config = dict(
    num_hidden_layers=13,
    num_key_value_heads=2,
    hidden_act='gelu',
    norm_place='pre',
    rope_theta=10000.0,
    rope_fraction=0.25,
    parallel_block=True,
    learning_rate=0.0024,
    beta1=0.9,
    lr_head=0.00891,
    warmup_steps=304,
    dataset='wikipedia_en',
)
MLP neurons of a small language model. Each row is named by its layer, matrix (down: output weights) and neuron, and shows model dimensions 0-159. Each number is 128 + 24 x the weight over its row's rms, rounded and kept within 0 to 255. Numbers have three digits each.
After each neuron's rows, "raises" lists the tokens whose logits its output raises most directly, leaving later layers aside.

L4.down60:090145147132070130172168124099143134088112138144130096150125122136138153095145108151113106121154152114106150116108137111120149126118104111112103090091156115077137162117107147171167147136101135131124137140104157101173136100145127153187112131136109112117140141123101093115145174086135139122115106090108169104106129113157117160121149117121099115157108063116139180133142071129148160111114112136145092112115112152166144117128109150128158125142127119139133135102143142128110197132158158
raises: "cc", "ce", "th", "″", "ced"

L9.down238:135126139146131130132142082127113149134129129123140150115202121119149113102127150132128090124096154106107098081133119130147147102113142114095115150125159111161138092115083157138129136126112150096133117119122155156122131163185112120154107148091128121145138146106078143123133131140131146141135132114125098078113137102123118119132160159143148191145162147139147108181158072097115130080140112147136123115121107088113137106141138070109140109128137118121179105137128097070150125156192140
raises: "Awards", "ography", "ator", " elevation", "ograph"

L4.down9:106139118152068097141142137097134134136093143125185089113139100146150134128149152107203144136162137130091099160087130126137126121121116126130115110086120135121154090100115135098126149178143136186132136136106098144135124145116110134159130119143148152139117117119137122154133154148117155102147094149115153118099139166127140118105093104116136143133125125111093134170134078140160161112135120082100140132140103114150154141081067126192102112111092172111133134098151125121144117175129134
raises: " UTC", " °", "ium", " scores", " Peak"

L10.down165:148142141150130124132114144110117144162116126131115105159131089145134105127151180111136099174165118150106134097110096113142110135133114158113086136134142120138127117115110134149121106102128084141128148123104109124116144130113123063114159131164153106148145145115108131128150147162174094138100088137143119136153154155142111134122134140122185112142115100073117138088105144116172126160142135156156097097132176155123160113142073081123089094184093112072111117114152128165097140138113152
raises: "ting", "te", "cious", "ted", "hip"

L5.down195:121142094146142119129066148102097117151161114155163132081101132129126116114169138121115117119109156106158113123127121129129213154164109118134110102147101103099156124123138140088103115136166113134152141130128145163103104116135131140120064112095119133143148120138135115141110118123120086114169095064116142158119107147145156079131111172139133119164164168145105124180134130171105110128136099106140162110115094097175129127124131140142127148159148132097118142131138110107084123150155139
raises: "Billboard", "There", "According", "”", "Track"

L4.down178:163135145132113122113131098152155151145066140130134076152130119075130125138090174146107109138161136102123087154130130087112102107108121132165116082089145117085120166148104110132103093127135103098078126099135105155112147150113150118118132082127133158126109121102125152153133138154122174142134107118134145125109150159174132111169169130126141149124132164113155134124124113121111193140115136183151131118091154105155130095108131122157121154156116158160091141118173113110160116122112124
raises: "Professional", "Histor", " Cert", "Billboard", "”"

L6.down64:118112163115101143133147098111153093144192102149137119116119164127112144085137118098177112132113164156121122110143127137106094135082143178105108099159139100080177072113147138127122131135138133111158142141127120149144171123158130147085181132152124082146144095111128126125150130152146146154123132124120092148116125167178106146139096124088090137157129117153112166127134104112125114132145124111120118089130119134116096107135128131152137087149109124082144074129113154135094125180157140
raises: "ator", "ation", "ated", "ate", "ary"

L4.down331:128111119156138111145163151168142165111156133139135133114143145127098062115102090141113084101162109140131143103150137089084148107109127095091144174136106163139125126130121108211109096148120111154111078118070143127131131151132166128137135125133095125081130122152141143149132123203153102128136076107133136119126125103147122118169147145114169145149124164119155112087136155140142122135158133133124111086112128130088133106094103123133147155106150105118128145126125133132095137137142164
raises: "ment", "able", " born", "ments", "ional"

L10.down17:144144115089154178155120107142112129128100144141136164146102139110194128095134127087146136094168119116149140131118132113138121102125117101138104143118140129131160118087134140118094107122101139127148136171119136145114091097125146153165135162148139143118160133134061080111147149097157122099149136128080131107112103127115110091165125145141130108138153146101148146130148174092102100118162117135133111148097096160144118145154168079103114172121150085151145081145101128156172132126093147
raises: "\"", " in", " and", "-", " at"